Weights of a small GPT-style language model, trained from scratch on English Wikipedia: 6131 steps.
MLP neurons of a small language model. Each row is named by its layer, matrix (gate and up: input weights; down: output weights) and neuron, and shows model dimensions 48-175. Each number is 128 + 24 x the weight over its row's rms, rounded and kept within 0 to 255. Numbers have three digits each. A neuron's up and down rows have the sign that makes its largest values positive.
Before each neuron's rows, "fires before" lists the tokens most often just after its 100 highest values on Wikipedia text that the model never trained on.

fires before: " the", "000", "5", "1", "7"
L4.gate797:095099100118138145133115150092137140123142120158076117139142144088113111123128144110168158098123132110135136142161131105127139105104177081104111166131111120137122135130170117078184140160140195148093106125136123121140193125113093134092133112122139143135128131101137113089111117121130128112147129091146166106115139115093140115159125087134160106131138132141117126152122089135156122138159
L4.up797:101122153108098123147143128088078141156110110114135125131168144138073133131129097189140115097124107159099118135121141131154127188118116162113095113108118097122148098153151135126081080080125119086121153120155100141167154100113119113139120135132119136143148087151121127168107160078095131176087117075127139128114119130119139127153100153121136139122129128137121139107098159136134100142117
L4.down797:162102103092172100110157128088092137142116121125119104155146120115155151089122119102145130133127119136139125104178137141131180155134123088117093140097110067155090101201139148157116140118111135119097126127092117131106131159146115105120097104164131114116134101124145154110126107102167091116142137117180146157132115124123163138089130160150129118121110149124128129141152096107119097110130

fires before: "er", "per", "ember"
L6.gate274:161138171099127059131173134136100118141142131151143127118084119183136131137156121131190135144131149153151179117141103142085165138124100101134127097139130140103138139121134095100119141131144134100160154107140120149088121116136102098126103136129109088059139193098129161169166135131146127157121126105146110143132135136148112132128155127110120123152120140130148110113101131147107172110138
L6.up274:116111124146135133157149128080169071166122158127171120152151148162143133128142086170138135138096160119130114136145111142175157150141079138102121141105137128158097137107137151118138145133133155110117131103102161119133130140112110100119136126126101120085105132153097084104176138122127147154100120157116116091073162090139135101114152107175128138138118108096138139125136132144168106171130
L6.down274:133127136136104109085116144085159112139134134153130129177084139146127132160142083158107129094129139079157173108139158160153148115135137123081095106109144102113114133099138129126119124121125114073114088109151168126120111150113111112179150146148151147145117113132133108108128098145094106106121108130090089138091160091153080134116129115096140118141109140131143171086126092137092129153151

fires before: "),", " km", "\n", "–1", " in", "in"
L6.gate716:100147114125166156132144106103159112166086136152121152131154139096170095115130141136100120127139171126133139089174150140125106119085136122167130146104154114123109117130126135127106114110116137129104132129083136152108123144116105125129182120125170135090155137140119143152110103135174131121115122124155170123167112126073092149124141139142165153148117145051139154071127132146177098107170
L6.up716:119141089168098163111155114092122146152117141142155118119183140086129114136105146110122114140121071166146182133172139147111120089155088124148155117145102103116080151153081152129102119159108127121128166124107114161120154132140128126139133139128126139114119122152159156088129159114102155153162133128108163152127151148130132140124137187099143116106172150088143148110088142147096120105121
L6.down716:140123097114112117129161094071085125116190143154165090128131111115119126112116126159155140122114145149108112116164151142146148164147137175150127132095141111170088111136167136139101118167133115169120151154131113158120078158148146145123171166108122122147138090138124158116086119142142124121143150093135138133149126155156127133125101091152132142152113158136110145134139163115088177096121

fires before: "\n", "|---|---|---|---", "|", "ar"
L6.gate1018:133148115129152115116143132110156127172166094152120084134086096155138083089151142147106146136140120122108136130165113117111147116156123104115152110135100132171134117132112160130144122132116139204117153174109130123151133160059143139134126101113114066143102139138155151149164125125130118121142116128151125121103110125118166086142094118119128103132127134116108123124160076111162093162151
L6.up1018:122131136151149118169108126151116134109122102095131118091135109079108127108172135091129098102118138133134120109089150132113118132150121165141129166126113120135139127127152122135140112104105124138120120141129144142127146169123115143139100121151146153091149120165155115146164085119119079117123186104148087161167161052170089138173129111135170124114177105096086144140135106127100101116118
L6.down1018:109139112122131151099077134154182146119096117110157113053126110140115121106159080130081089116185101111123115106114131115120128128120102143108099097129128121155113128065120134111101089141107196151168179111117112117152104156100083111112101111137136123104117143141156135167145139110128080135119147140129069121144097116119107127137118114124111147133137112114163142142144148113131129113123

fires before: "an", "ian", "a", "iet", " C", "ak"
L4.gate248:088102106155148099123121121107131151171140128093097142148133103098148102143105146081125120135133120116107092093110125166114140157125118096153130178134159093176179148107092139097114101162124159094124137133121150099129176121113121111099112100150107161163123143159138147114143123139181135109125151148116085101123161099158166145112157148116103196101105094128168147116161122128126165090094
L4.up248:111147134134128077133159183135083096085150139092161128154139135140105153083116162140135092080155110129121149139159116136180067123116087123119118100166098087141114136125122144133144120136165133124130065124123129119109095138150090117142138144132169149142113145130181101143127090111111120121118164128125141162122161098082121159156101125144114150137116148136145111113130111102125099121108
L4.down248:140131132100161159140172105116126105125116134117120141144102145160137144123125114185139096125122121135130150121100131138128140141102100170148138110128123151128105093107148134136103128075172136114105108112144084107132133147131148109134148175128111163085136104123111072159132100137132102118146144145128090140134077130163103111106146146141115108147122152136087148151144100115117143121161

fires before: "\n", " |", " ", " 8", " 7"
L4.gate346:134136115133130164159154162169151130089159125152138137146107115101151145086101116128165167133102158141152130088127148161140121134108181161118146119143126118113079152129099108138104162122140107108129145146162156125147108156093136097155136089150159092143109090103154109154174109105106150093152133132111107157151128151104120091168141107125090139137165139180120119134142130126129093141097
L4.up346:139114138112150165153178125162155080163103160125172138137098130129138108125072148122143146126101097142127132169122161104164172124122128128104174113089151117147121117145112099118102166145143132123139198124123135141125116160113146110124146146133156088131087082124165130127112166150121184090151101123130171139119122159124127090131164148129097148126168164149097124170102097105083162091128
L4.down346:150138126154095150149071142086137138158141138134152104139092108139148135128084066168131140081115145123141126083118091090147098110127125121112113110100148112101118151097132103172138106116091148157157122134170102172144123164084126107141137149111128161127150105157124141095165124125144133168125091118153146138129149121125155150142138125161142126098121103117123114138126133148129112135140

fires before: "3", "8", "5", "2", "9"
L6.gate498:111138126097089138147103140107091178102088110158120136116113155143121156140127168109140107118154132134074126110134124095161093094119125112111123167095120144122136092118098112129130129094116125064128117131093067143103117124183118122147140113149123075088102129122153171115116143115103116136113124124127082109178121142098154158150084112120128131139173136123131118097117155176108129150163
L6.up498:132106096139100164146075135105102169128041098111115111151131123155120116149139150103140131147122129143123170145175117133145136115120131153133149076167132121141134163121138167117152094107166181102140155154132127157148107141090143150114172165140140070156139157111161105175166122101126144124120078090088155106127074107176129122166090157109190146124136130131156129122092109125128110147145
L6.down498:178119138112134122093114156138129074106099161108109130090110159166172117141112134150145120122103096105076104104160138131150131119149126131094118114110140141162129158140120158151147117149102083140113105104110158146111103128143103178139112128111133119137135109102075102101152136105132113099145174139083110132154117105111118115109096133110103133135110131109082099110133173149184120144097

fires before: "e", "es", "es,", "eb"
L6.gate638:148141117114188161173116122128183137142130131109100138086134140108183078114117132126135145140099156143136158106122119117095141122157129146101176148160098125113110137103148116102152108121134122153155106119153163132140097150085119113125147097145131126181129130081115169188119120137156155123109131133141125076108126137132151086123154142122117123146125102089138114127073163110092128200116
L6.up638:128150159142127103124148139121138148110105105143157135134112130147096118152166148123084102171143099119161176120105165078081112149109116124083117133124111095153117099129117099154165126137149109098149136181124140128125137144121119149131116146148113153095116081106100119137107137087116127116132108107152139115114163092115112150137144123164139095126150139101138136134116119143093124139108
L6.down638:127151153125120128150100096148101066142126126099123102145121117123105078144109139128093143119129130105118139092067116094109142144137146146136120131151140072110128118099136170160146159131115075104142096126081166141125175185100178127138121082122174122177136157128130122133132117153133129121151123119150121102134171116144154164135096141143177136131107114092125135135140131136140155158150

fires before: "\n", "it"
L6.gate195:125105100131094163119111175155156119160093098136175151079123133148095156073140141168140109131173133090100122119139143131150142167121131090138128141094098133138172145146164145110125097084138135105101156124124118140120165130087137132155111137173071121173146133168119180117169117156089130095147148132130113100121107109135101113143153115121117130115095136169135115120157129167142120168100
L6.up195:136134178138161113110102137115122092121075125125125136093085124109094148106055132151125122131139093118110144122133151141108117158161093147103161115148111148149102122136131116117127137099132150121124122128157135128107155155147145134134130116179159108137128101090149133094154121131108119124095115104120080145132123095127169138163133102133127090083137105168091174107139113108159117140110
L6.down195:120107116118150105095126131119124127090115116115103140136117168115078091106107145147132112126125134087118141108154141137103135117142132141131110167091097138119155167096140139112124143122155157154123118108168112155105157167116080117120174123168095186124099158132110135115152133129076091163087164147152122126154094135130154147142101131095111116133074136137163132157081153103129167136140

fires before: " T", "a", "an", "T", " t"
L6.gate796:132142135128096107132145106027115175131154158136144131134129115157165097117155166167145099152155114150132070099128139121087079132138153118135147165114129133174103135152132130136118133131110144181110176135101145141176133129121119146122151146136082193095140132116120123132160129114112158135102166118146095134163118105119142108144102102168112137129138131176179135143099115158126158133162
L6.up796:132113123109146131124088155109164156122124080093113124086137108079130152084110156129133104101154117148130131161166169153116105115164192108140127153085146148160129115133116102144135092142173121137113153081198137141114121121120112146142137108192112183131158146108114100088167148121173140117144135106145147125158122108143147134117097096102107065100137111138134131118113127136133153134116
L6.down796:122140176086147105142104102072105114168154094161128133171131146145134148119125105157095108157130113076137153115141145115122166121151129179166104090165127109110144115117152125156127118087067128133096115157094199125156102108090129124128123163147130103108133127146160100151093129117090164138173098149120156116085085149100115116160165158117155160156129108126090141104115137075157133125128

fires before: "–19", "–1", "–", " to", " –", "-"
L6.gate817:099132144142113151109103078114115159132138119159115138109153125152135148137074101143096118088156155121131151133120095130119123137140113127127093119109126172072116111157128169150133154145150138170149143107145140108142123138120137159132134118104127133101124161137124121134123100139120107161126138162114144166131089146120145116139129107113127140148089128099133178119071165111129162118112
L6.up817:130142095084150122112139135104092116141166084130104150129126071123144137152120218163124147126128119187143161120168154145114176143132120102101119150182118114117144132105148159170132174153121147175152123135135126093129114152131128132099131086150139153133130141133141107157112100122079174114102140132100125138128148127149150111100072092157134135131093175154128153120096129122163156178105
L6.down817:150143084143122160141168137109141134170118090106126156138138094088098095098092141133150144123109074147091089087156116136133104107138157142131129143160169141100110139131112121113163089143152092133124079160120153174123142158128130136107142136103127098066094094119114102133108115152130111130102118140107094108165084110110124111124093118133177141151086124182074119116095145089122145149139

fires before: "°", "°N", "3", "2", "5", "6"
L4.gate877:075152107130086138125145126147133155105136132133171165146088100111099118136113138099137125107162116112089106137087114125122117074120138122135103143151098078118090117148120098138156145083121139110110146128119175141128144153134104128073172111121198114133150111160125068136127144141104154135131177142136118115145152157152117165182116097139107149137149096141123128138174178142147130149142
L4.up877:094127096110150136116141084158070133074121135127146164082099121110124109169096154133197101114141141120106131147078136123145098114120084141135124153142135095130153107141107127121146124118102159129144139112082124083151127121106082092117175108127185078161104170128135134168119110166084138129127121137122114147152094124123124117136097127110127121162124140113109105102149138110119091141125
L4.down877:133086149127117114112143149088143118099105147105144127153150151119080132138197129129153149166111131155143136097174113131098170113108133145130133082119122147127136136137107111135178146135149164149136151140153133111128092127129141140083131148148130119120125152102135143109155149110107125137124105153139135113089118150111145139081175162134105140122121158123098129127122190120126145123184

fires before: "er", "i", "2", "na", "ri"
L6.gate816:151109123095140136075161098096129131143131134141115098137094097134134151121092089144145117146120166142154125068164144078119151109191123108079134140089134124155133136159112103101100138149089152097153149127105126118090163100114116161123126180131112095147129163143140073092145171133113140147113161103110087125161133093115118135143101116134118137176103139125151138129124121136101137161115
L6.up816:118132149115148148139183147090141144157117109138127152120126126141118100138161089156133125090138159111192125129119129178153147118119162107125115153123179118102137116107127111116127180138074134128154144086099145127118085114129109145107157098162142177089165085111108091157126110116142130129116141140149164110098116084140119140123144135137111103113121149182156141134104121127140089143163
L6.down816:129105125068137106158163126078130128124124095122132141145144125159117161141163094134121107123146115122179128150135125142124135141103156098122104131132114077102112127023150084121092119131125102135096113111105177116077160140147144154131115161149149160091159128125135123141078097085132177139117135133123131060121105128143120089126138148096138122133117139135131141125113125072084116133167

fires before: "s", "h", "."
L6.gate736:161116100116132100135151109110141112140139127083069125142129112124102088137091097066131104139128099170124121136146112122119127169123140119136148143136089165104120159115143117134149172141154139144127147139130126152139187119121159096119156139106155099120081104105150167110066138153137113144114122122104154146104150169144150103122119089133169169144145121090139131145142154119111120109105
L6.up736:138171136104114143161131132136094117093106120135086091091155136156136100084108168171102143150141125149140152129117108115146114123105132136055160110127131131160157077122095160164147154103108141127104097144143163144104117172144120118099106123122116129137119117108079127085108112085094134108130081128115124169105139151140127125160143137088106157126134121096132137081112141157126141150091
L6.down736:104153138105087136134118122106158157142133159149165138124108100136137142143140106127129131144119114058184128141148150119161140123108153131147156153125123110115152105138148125119128118144161166117165117182085144142084066129124138119174133091178144123144150148160148136091148138129148112103144125141118138150140105083114144120128158125119131101127120124139097143182163143138119127129148

fires before: "ed", "es", "e", "ing", "s"
L6.gate553:157118171144120112129124124154138071102144161107152142125140094135135110150110135114153132082155098115139173145130127140149201118138133138129132135129137130145116102112125151119097141129107149145145137123154140115153137106110172116081120129171110162154106139101143122121155116110158118121141075197124152124134163128166168102133139085155154146152123137157117112125167167132154097108152
L6.up553:172087170132108118157108117120169111163134135132180130126107144161127106127117096122140121103146118078144124196085134122132132114109149130133137112115129103137130114143106149149145132150102109139137086156110158114127114106139145172112111113083188151138122088081130155152133093103117145134125083143113141171099110168143175164084110137153137132135121150082128142125114121175133112168137
L6.down553:098114132083138160114108128143116169134132084114097121170159091114113114124122129147101140139090102156099175131105086083130122141139164105149143138128092147145143136084107138140119148128096076120158107137128119126108128127100139137141150102072141152108148137103130138099139093120144121191146123156104158176083139138123122120139147127115166164144137154153116081125107134162152154131139

fires before: "\n", "ark", " |", " the"
L4.gate843:120149109098118132131141123122194165129108087131091156138129124138131119151091115129075137120152136151112135115125200130160109116130114139154129120138129138138119156104133107127136105083095156122114118113162087134174121127128129127162068108114108108124149113135113136161166120087098150126097138124119099105102135128137118117135084159103145137153144143129133161133123135100187156144120
L4.up843:127136127123099111145147110127119125117106122094129142124134114110180099122114146169136149117132159105122154122114122150156108099121143161126129095139138114113122157148151125141134133127152095139115107156133166099155118113114123127119128152112140127138121125169116100074100139128124126117142152122128130157176104125133089060096165147142078165141122120104146176098156097119107143132151
L4.down843:100115111146136154125165099169162154108168146125186119149166107128121099112107128150116178133115145134166145127144142105150119138162112112181139130135127096128129090088097126152088166161128144149130143118093146130146131149090187111130137132129125110112149102150169132087141139176167138132175113155138144106100178120088148125104108088088178072138115151082132126154112143121127119123185

fires before: "s", "e", "ers", "s,", "ments", "s."
L6.gate907:147173075148192127133151083167163151104102105139153134167097148151133099115107103132075124108161139123096157125131148122143117150101171149136117129164148162103171125194129116160129130118109137140135133158121142141130171139110102096093146159117150109160095117097128075085133113157135117137126116139107124108167143120117127112110141110125116093152153113171122121163140080139139149117169
L6.up907:136152125113160135166136083158127138122131110189171131123117109155138091112146111112111140131147139116102111115134098108124126070109108157157146189113148133131122148133113153111119142125061086139122096087137121128157120143111095112093172158135106087130105152146131144111167169138110081131132106145103067103115107162114143142181127085135146166150127110129110149123163150164127167151131
L6.down907:130138130115125142100146100101119131104108130090161174169164142152165128120106139129130151087126100138097122134143144110099114122142087122132151126122119101088119101065151105128101080114116171072086097159121113151152106110115147135155129125157125138092115146127111130119148100094131141190121130163177122108118136111137109127110097137138147118121113100131121139107190150123093110155129

fires before: "a", "as", "S"
L6.gate862:148134138153107099058141142145148097134095089120141157114156086136110139133166124121079097126160136119163137112137162133143102130138144133077165147161116144126132124130110128131139164087123112132152130153150153140120126133129173122146146132108160161184127149189171108165157150123151144159146128145087129131112113098156098137109141121120131141166087154166134118141117167192089159096147
L6.up862:084090129113144124042133095084094119135127128098149139140143147137136090152165130096175142093132118114122141176166120099092110128116139131099115086101174099092130112119101134166080114136128172156112164147087134130129131139145146133135141159146124153166106141160141112120115148130156141125108145113141116088115124137097100128141105085099119143138172158100117120143131125141169104143107
L6.down862:155127133146135154176153111096142117121130096129133115161144149117147111154133102159177109117148137115151137064127127122118154112116132157144114130164128078143159117062156132167125114120130114123122080148145164133111126095138139140115160094107127103128117141117122126106105121090145130096112125102144166125114144107116099118111113136129138090155106108182127209092121159111125103100164

fires before: " the", "r", "000", "The"
L6.gate10:144148102123100122115145153138089126130118109129149119160120112101107159122123108129097141115146152122128071145118115152162163143159133101143131120137072131113137130157106131191109102157139132100077146157104109150136130092163147109120144124123155188123119106143142106096149127141110111149060138106109159147174065129115128130118137120144131110144107098130174151127131145125117124115161
L6.up10:120116128100103108127108075133155137132175095130141127133113085098160157096071085105089101106119118094118105176116109118158131146171180121139081122131111168112135173122142101142135143144118122094160139144105123120126124115170150134136109121181152147157152139159188107100137145126073123122085181089153125169151117140163144141141156152099108106145134127137112159116128163154136095108143
L6.down10:142151145107140107135159090082123121094121128105147138137087134106119125136144101128114112166115116102148118115148120126125155114140154112147133119133153100086129151091166127096110147094153142096146091154130186122114126130099120145134129144120142125108127148139127221100085124118161121081145141109136122134096116105118145165156173135122101104169098114161156178085159115116125104133145

fires before: "es", "s)", "s", "es,", "ers"
L6.gate613:119126141140149122122166144121141143083097180086127139099114123134121116106109166124085132144165118105122153100143155097114116124107121139111104146139102119106125132129119094104146118092111080139121131153172127138156112163084081168123133130161144134118143126130114135135137158131188161104176132145135119130133127189127183121088128118126170119136117167138148149137133155135103123124082
L6.up613:183144137126150127142110127097100098068148105113156151122135151128134108165131120122112117127112116191161169117109181138104172143097137147109148091116110076108135119157146088145159130116104147166129155100109157141102166135066131135179142122133128112149092089126160144131097123089150146115132155134104134110115139142124149142171149089150130127076176088115110155125104139121137132103140
L6.down613:147136183124109148131112099070110129133152158125139103129129085089108114176140104182105136115152144102173152098148165118102161122101119111168138126145123075140131126061156116145112105133109145161142150125124122113081153135113148133120126121122088138133124148168104164110078142146172157127131148117107184103090136131098102117150099138143125127132105147121141159094117112125095113123155

fires before: "ed", "er", "s", "ing", "ers", "ment"
L4.gate976:159099117128177103153095121107127078173131146126123136119148147113091131117141113116110091162139116123103115137106087160154154143128126111055095120121118179128124077085117122142107154155117085135081150098171152089144124149129092122118084096159150116184111130111126134124136151125161177111132080130130116121129161094119128107119149136115150137131115129119122134103158141155156124105150
L4.up976:074117143120122148131115112114097100121104123122139098135127142172145168112105154102132126142136134132149162124137144151135094177138127117088107108090154130128162109144092101142130121128112113136157110161138091114159101114166111137123137097109151125128124102115112174142114130134167166142153092142111107148104117140086134137088131109119093157141153097091121149182134128136160118134152
L4.down976:112123155147184151130127106054135078155099113102139132148118159164191123150172126078169102090137093165145098111106133146150129188122103131093135136132130105126120091106122148170141143150131134139154150133152129127131162109107110116101092102131125141142141123104117129149148164147161127137190119126115143067079107137131076126121129137145124147123139130153149142121141191143125139130160

fires before: "\n", "ific", "ther"
L4.gate999:123118144124110135136168150191100137169105102114156079096099141114106120135159125120138117117154125123121126167106137158110137170132135127104114137147132159135146149096131176107114123105145106142138110129166146139141117090043165114134105108128186113142150091136122142099133110150138112154122140159135137173102156120136101121128139128088117133145085144082116132113112099132136142132144
L4.up999:148103119147112126135135130187132110099131139140119140100072177122097130136120087129146112135158096142109149135147138128127115128152101130104111126115102086107104076174099151128114143144146088128119082139148147109179144162142168188139105182162137093167153117163111116076163149117105126146110132157106122174139175128154105101140159149121137091094087137147159142153138111120123094124118
L4.down999:144088128115107134107118140148114110135144122108143097109150125132098136131157143120108146084069121112117154123147165190141154116116141141141152132140126121093196096100152131156164104134110156140101124131134121108163106063096123155148146137158108102145135105128159127139138167183138153102115092084097087137155151132146125158132123123179146124118103128108110095142128145134140126105158

fires before: "-", "i"
L6.gate1009:110140116113110115115109155101098145144161087082111120135089121136134143099148107124156119091101165092130111098162096130134143063103119101140133105114142097090122164113105107143139091112064133199111085128130153102103137151124107147133140170132081095101130109129108114178156083116145117101144102097101174126090109125159147144187132129176135108107123186119130131147139141139132128131112
L6.up1009:136149119153143123064113153158093125170110164146129146123135110117110167163107127138122154117119148117129142125099139142110129124118164141115132119121131088104104123131155123139134096125125163127108099181095168100138101105127139180143091157139129122158119098111131110136134122125121144078170104169131123091090095089123127153147128157095144114123112114125149130154124143104155127114123
L6.down1009:148131140118138109167118104098146108140131089129139125147126097113130164122149082143097135140146095073176107141167114142149176128114114104165129149174122104119095114087141178083115116104192135074157096132091161164091124134105142103168153125108112132109085115167124136099126148109139081114097126094101118155143123149101130114113161164158094119123121119121107188133144136135122134126157

fires before: "\n", " The", " He", " B", " In"
L6.gate96:133160141140118109113119132165101109146133144126142097156131153137109125101062118109157108146105095155120112089180101173078105113106124115158166123130143136158122166136110161160154116113174114128112128139063159090127125155109117108115136115163151128148128127112115117110111131160116135073184131171138134125131100110147122103080135123148119126122151122095121147126115106138146119131157
L6.up96:144134088119130147126147162118102125118132124147102147129159148125107138109119156111114162158110154147156155141134141120123113103115154141127148116178185141140168121132155139127124115159122121119086144101133124157138115146119141092165125102137090103126130129096128170087131112141143165126126115125056159179144111127099131126202153122156107130138114114124137143103095085092100112152138
L6.down96:091140154119127125130163181065171139143163168129151104150165056143174133143139173159116164093137136130095100124087111133085131177191138095162135122109157109082172135074121134153170112112065087131152098159140130132128118129117094103117136167110124061142138129128129116110171072092126138129108126121100155121120119106108155129113147141119114135141155107112106135153137144118108118096111

fires before: "-", "\n", "ric"
L6.gate753:115159136141124142153093132144110133134078172114124151146147137096138136147130105150129130107123130159089149161134136161130136134139118068137125132124087122131132119101117165123154155150135095139120152161174119138141124182067120192126123146157111112126114104122107146045097158125078125116166136130115143109127098135119114133138097076074133123116111130095131098108134141110119155147079
L6.up753:140175156088120128127127154105136107135139137093165064132139078138145149126111103118140116108112105119160092098133147129073092149135118102168140120123103121139111106120088125124109156131175117106137119161124133122114139149098156150166148132131113092118131089119149117128163109150098104085152190111139163144134175154101111100171127159121150171113107105109107159119166149149168117143129
L6.down753:117075106103118136142063144142111134140143141091129143129150110165134121112132126128144123126131110134098103065106101162153098152120114100154195114101089108110177145065150118109136136122105135134136141130131126078153113175103137141091111154143141133117158119091100115076158105124157106169187142115089164141115132164151153103162159101147160159130127128127159146179126134087110154178103

fires before: "ing", "ed", "s", "iv", "red"
L6.gate339:104152126121127136164170127124135137101144139134176137141146147135117161179117123105145121100145109120175115131114129150120112147080083117121134190126106124117157146140087151108092098087144114128116120124172096119104118117129115112158094112122104103145152129113164118133079134119166116141105130128111191151140105161119139089121092161108141107122150166146044169112078140131148150112111
L6.up339:126133104132139117110093121121156079143122141123127120118133114142103144150113093117083124196107144136171142121151133102106165142100118078128123124112163147092161090114163136127126129144110134184137164113087166146088132153134128180119183144109082083127126139104119140160111146138133143124104088135128142129130148141156113122142145131105133138144112145095130157148119144161139141138135
L6.down339:149083123117134129127151175147126122117128118101136094137153124130101126159122118153091078114099128153083126095128180114091129139158131054115096166118110149139165184172140116095165129118127120102131134128127141084117114105130112079131111137119093147157150124113060115073156142130145083143152141154142131140131142113160169148133133105122111114110109137137101109144134133130113147155108

fires before: "\n", " "
L4.gate535:085152099124148106143160127125154119138105165107132140132163090137112092075120136129136107091109127155107139097125129142173116094114106121085113114156134157117113128117140112142106151116149131052180127132117105128139169109103149123142108123137117158141103144123130109131115077079106136102104099089092154103160132146133152142137128091131148143105114136190138080103125153143116132167123
L4.up535:115142195134155147127101140162139113152145129142104164156145068125129162118074092146159127124105169086148096077128132145138156091125152129107145124160123090121183139112170103135097123110113171123136131161144144125147137121162153141111106096156130117142186131121095119136121147101078151085122117112165114193160154121112138104126127104129100121142108122117137140123125089162115152087150
L4.down535:118133122094129128128155154131111134153151119160150137142105120130112155097077112149124095133164096144123152131081072136125084135125089125160122098127146150074128164125130140139091114126142123103126142089153105132115100128128155095106153108121083129084157093118151143101137128098122133095124123145149169090115167149133119132111126105154112126124186124137161140204134134113116170122092

fires before: "\n", "g", "es", "ul", "y"
L6.gate735:142102127101129115091129125145129157118110118133144122103120199157114104174082125171158147113143183101149128113164077142159151108087148108153114157158068151107135120105084141124137164168121145152089114098169133167133174127100127110095155163130091129145106143158161091102127156118180135105179117106138108108127135151119166116091146095074154168129138107110141182149126134176136095141153
L6.up735:133131112177128128153131151163126116102125156132174136146107155114153126149107107116128091100147118124115087096116149145146141143157146145160120152118143152102134140112126140159174127110168119077123107095124163088119140156104142099153169148119090133144128146156147126146152117154128109131174145098126143142140144142124135113122121139170123152117125118081141135120109107128145136099141
L6.down735:163101132126124145083115143135107135114084088098125128124130182156133097130125126095120174092136136133119144107187112150140132139135128107146121187111101160129133156157128121113113123110158120153113137142139085154099140174124145186113124118111139114125127125099111121114158136151150142179125141109148092135103119149107145103115077082113167095097102081140196139083167118128126091157120

fires before: "\n", " a"
L6.gate884:146133154152082078154121114179104148139141175122172089124134108134118132090131155139181166113150087119158101170126120135091089151111128113148126156109112137105168113177150120137136104100137097157141136145146132123142181125091077140164119123163129094145182133156104170168138129132123143109105162128102107165117140079116158164133114136085118123093142130123117140123125148133137106176111
L6.up884:147132130178094108105121142098128103124135121108134125110117144121134130090172068109133150142137148138110139107119140158125115078095147143143143106070134108121129135113120132115171141176107182168136134106134154141149121137125158128164131119093117135107131143097154171128111136156165126123141166141069157119111118124150157105149116131126103117132142126119134095181119102142147104135127
L6.down884:143105146130153068119112126133111107120172119124127107141132119136119143159084148117139137138141122100157137185107134134139112130170114147135129123174123123131149126202176124178115083100164125129127141137169161157101154114106117071144129136126131112140116162142088118148132138112096134162138101075161130116123128145127110144111125128142138117117116123144095104142130129146180067106149

fires before: "0", "m", "4", "2", "5"
L6.gate583:115176108091148114160155117121126124106127133162137068102101089124086097106149112130160133157103074130133095080115110140128153127137150124108134095147140102119112129107138132117098137127145098132125118125145115111138137139172100105120152112140084182147138101113092173121111163108114115125137168128102110126121151122112130119156151131120138119110114117131060156136117136115112141115103
L6.up583:089127166133124100164120120128116142121171091129142102079162135156123088151089089143119118106089149121110114128141117157124174151081128130096157104099101138152170164148121141129149135090113135174132138137118094150133167158077143128111155105119118122125124166099119146150119118084105142123091118141099161119117161113133156101151115136178109118169085161151111104133112154139104110098134
L6.down583:128148087113174148184127091120104132126083116116113150099136121146129122144146135116146136147144135115106086127150137112099114132117136200138115129146125107099105140125131105141097081142144111132149133105146145165135097117124110137104105077153116143179120093134128177112155161093109149086137153149097114176160102128126101097142139148113112122097130116139102091112125125130130057162126

fires before: "i", "all", "al", "ro", "rew", "ud"
L6.gate653:121107125072072128119154134119093101098122146133176115146130107080158128109173062131136158126141116103107114114115105112121131117114122128156106156143133090073148142074107112106121109146095088146079112137110113122110179124110108167128152128162136143098129151109149129153139098122141087107091153142102156107127138123132063138103147121106116097222110122124130168094109129133161109108160
L6.up653:107101094145135147082162136179164156142106142109133107115103140130137153125163166128142102104110117108096094163135139123103137110113119102132071131119088146144163131168103092115124101125121181139084171115123128156156112112060135147122121154137117116132116144185205110118139127136093117151116177112100136081180139115129124113112123122119121158147116146156119133114126153147140160124113
L6.down653:122158130101133129111153088073072140143149142147152142129122145147152122149155105147116163156142127098148147102152104150113155147129150144154095115155164059104138124072151105144093116131175134124132100138141166124124138149132087161152124162096172107129145118096097140109084116127120126106138146119097123120103116141092122120171116162128129109174130128149111180081121135104122103112151

fires before: "\n", " The", "ack", " It", " In", "ue"
L6.gate841:141133113140148148151146150184112142119129146133115125134180132142161129134121142152159119082106150124086162146108171160092119130142139151149138147107115116107139146137145116159143090157146156072110119090139161119128177107130116145095125108179118135137151151134147107071104133123120168141156140162127138135132145109098079119118141131117131118105119151088106122197134130127157152077105
L6.up841:146139128171153141139110148119162132115096117105113136171161131160120157166087102097154137158128144131131114121139136135092205152119113099094163098143124103163133140146149129123164074202118151120102130117127087132147164118091129134124117123098131117134166116134140124100129137127111173116086114123114132156118128129137084130135182117110121127135156141119096127130144142100099130133158
L6.down841:153115135146117116147166143086134123163148128138146121134180111142132113122130165147143164145128114142102108105096163145099159139160150124123108141117112113132128110215159079133136142141127147120076123120085124104083098134142141118081147128105124115112146101143148120045148173163136121093182142116151125154125120131124126121141120142130077138110157146145139120107125109141133143108125